Part of a small language model's weights: untied embeddings, 6295 steps.
MLP neurons of a small language model. Each row is named by its layer, matrix (up: input weights) and neuron, and shows model dimensions 48-175. Each number is 50 + 10 x the weight over its row's rms, rounded and kept within 0 to 99.
After each neuron's rows, "fires on" lists the tokens most often at its 100 highest values on Wikipedia text that the model never trained on. A number after a token or word is its count.

L5.up261:70 56 44 50 52 54 53 68 34 49 37 45 44 52 49 63 57 61 58 43 54 48 58 55 51 33 50 43 45 50 53 51 57 49 61 41 52 48 47 44 56 44 51 45 45 46 31 65 34 50 70 44 40 56 69 59 54 40 48 61 28 57 51 43 20 42 46 51 41 58 56 78 54 63 44 42 68 55 40 39 49 43 53 51 56 51 52 68 60 51 45 38 37 63 49 43 39 45 47 58 54 58 38 39 53 48 58 48 64 53 44 59 46 34 45 59 31 65 56 54 27 52 53 43 79 37 65 71
fires on: "le" 21, "es" 15, "ins" 8, "s" 6, "to" 4

L8.up196:31 30 41 51 46 55 46 62 67 66 46 51 58 36 57 59 65 35 62 51 56 54 36 58 62 37 53 63 31 47 59 63 51 43 52 41 43 45 53 64 34 60 43 53 41 49 59 60 63 58 41 56 48 42 68 57 67 37 57 45 37 37 17 57 47 50 67 45 41 53 61 42 51 39 52 43 44 47 67 49 56 51 55 47 47 50 67 46 48 49 65 56 44 64 53 54 37 49 46 48 54 62 52 62 52 48 49 65 59 49 38 41 60 51 71 59 53 47 63 49 62 56 25 39 55 62 57 65
fires on: " " 34, " and" 6, "e" 6, "w" 5

L6.up410:61 52 49 24 54 62 23 59 49 57 45 58 52 44 52 39 58 59 56 58 55 37 46 48 34 56 45 47 56 59 53 48 74 42 66 46 45 45 69 54 50 50 54 50 50 37 64 41 52 71 40 48 38 55 52 48 55 44 32 35 53 50 55 64 64 48 55 66 27 73 53 38 48 59 43 44 46 57 70 42 43 49 40 57 60 54 56 60 45 61 52 76 31 65 45 53 39 42 65 45 62 63 47 51 47 45 59 49 56 45 42 35 63 44 47 71 47 53 43 51 40 42 61 52 46 31 44 64
fires on: "k" 12, "a" 11, "f" 10, "t" 7, "e" 7, "p" 7

L8.up700:25 73 44 47 53 52 48 61 49 36 51 46 50 42 53 54 43 36 51 50 54 39 34 46 29 54 41 35 67 56 42 22 54 61 52 56 70 44 53 48 34 34 39 71 63 44 55 48 63 50 50 52 51 57 65 53 41 49 44 51 51 49 25 36 21 54 45 38 53 41 36 46 41 55 37 46 47 52 47 32 41 30 59 52 52 54 49 44 47 57 57 65 54 61 46 41 50 32 60 49 42 40 50 46 56 36 38 57 51 57 55 44 41 65 64 34 37 37 41 49 48 36 29 43 58 50 38 59
fires on: "'" 35, " |" 23, "0" 13, "|" 10, "2" 4

L5.up422:48 46 48 33 53 43 29 62 53 43 47 47 36 26 35 44 46 56 60 50 58 45 48 41 56 54 23 57 49 33 56 54 40 38 45 53 57 47 57 45 46 49 51 57 49 51 42 49 34 51 59 40 22 57 59 43 59 54 56 44 64 55 21 65 50 40 56 40 42 69 50 33 56 50 46 40 58 40 58 31 41 58 44 56 63 55 56 60 54 61 55 68 32 31 54 44 64 44 48 42 57 36 42 53 42 57 55 47 51 63 49 40 42 59 56 63 37 68 46 45 59 61 61 48 55 50 37 57
fires on: "v" 19, "p" 16, "b" 13, "m" 7, "t" 7, "j" 6

L3.up560:51 50 49 24 52 39 45 53 56 42 76 58 79 46 27 35 54 70 54 44 43 55 52 35 39 42 60 36 53 47 42 17 41 57 59 58 28 57 42 65 57 52 51 59 43 54 56 41 48 47 56 47 53 37 61 53 53 55 41 45 56 57 49 60 38 38 66 52 35 62 50 45 55 51 40 52 59 44 56 43 36 62 47 53 62 47 44 49 52 48 63 66 37 60 37 48 54 50 44 47 54 47 37 44 30 62 69 42 48 49 47 48 50 58 31 59 24 66 57 27 43 61 44 51 36 40 50 53
fires on: "a" 35, "e" 21, "ation" 5, "ases" 4, "bit" 4, "omen" 4

L8.up509:57 68 51 48 46 41 36 63 49 34 52 54 34 54 62 56 42 55 56 36 54 43 45 44 44 56 49 47 54 48 55 53 46 49 72 51 55 49 50 56 48 45 46 55 45 35 60 45 68 47 40 67 36 40 42 44 44 60 51 55 35 57 31 58 39 50 51 50 54 48 31 45 57 52 46 50 55 57 42 44 49 39 59 36 35 58 58 57 67 55 41 47 43 57 42 54 48 44 56 40 55 47 38 67 62 43 54 65 67 43 61 36 51 54 63 49 42 53 65 47 40 41 57 45 70 39 56 57
fires on: "0" 40, " |" 26, "am" 6, " " 4, "an" 4

L6.up35:56 54 58 53 41 32 39 70 59 53 61 24 45 53 63 54 43 40 49 50 26 45 57 49 53 49 53 46 46 55 30 41 61 42 70 57 60 38 44 60 55 41 39 60 66 39 48 43 47 34 52 58 33 40 57 43 54 66 44 60 30 45 36 43 37 57 44 42 41 56 54 69 56 47 64 51 48 75 47 64 56 53 61 44 52 66 68 71 58 59 48 45 47 64 50 59 35 39 44 48 50 55 65 58 61 72 64 47 39 48 61 47 41 56 39 55 29 49 44 64 37 49 62 46 55 42 54 43
fires on: " G" 20, " H" 13, " |" 12, ")" 9, " W" 6, " t" 5

L8.up596:51 41 65 18 44 42 44 42 64 62 38 46 56 50 46 55 60 57 60 60 45 52 50 49 54 48 45 45 37 59 56 39 43 60 54 52 67 58 49 45 47 66 56 63 38 53 56 30 64 41 65 54 44 50 42 52 48 51 25 53 47 57 44 53 56 41 45 47 50 79 52 47 44 35 57 42 66 59 63 52 49 37 54 60 47 49 45 78 58 34 53 41 35 44 34 53 50 58 62 59 49 52 54 60 33 52 38 46 69 46 48 59 27 65 50 61 62 59 48 43 60 57 54 30 42 51 44 51
fires on: " B" 20, " (" 9, " P" 8, " at" 7, " " 7, " H" 7

L6.up236:61 44 49 27 51 55 45 66 54 55 49 58 60 38 53 56 60 53 53 62 44 44 36 34 41 46 43 42 47 57 43 41 66 31 61 42 45 51 50 62 61 42 42 48 30 49 57 46 40 51 38 49 38 45 61 47 54 40 41 50 53 61 46 41 29 75 50 29 44 74 37 63 59 67 42 44 48 62 59 49 60 70 66 52 39 35 65 56 50 38 63 51 41 60 42 27 46 65 54 53 50 40 55 48 49 74 55 30 29 46 46 48 39 59 57 63 38 47 59 68 27 48 66 39 34 46 27 43
fires on: " (" 22, " H" 15, " were" 11, "\n" 8, " |" 8, " L" 6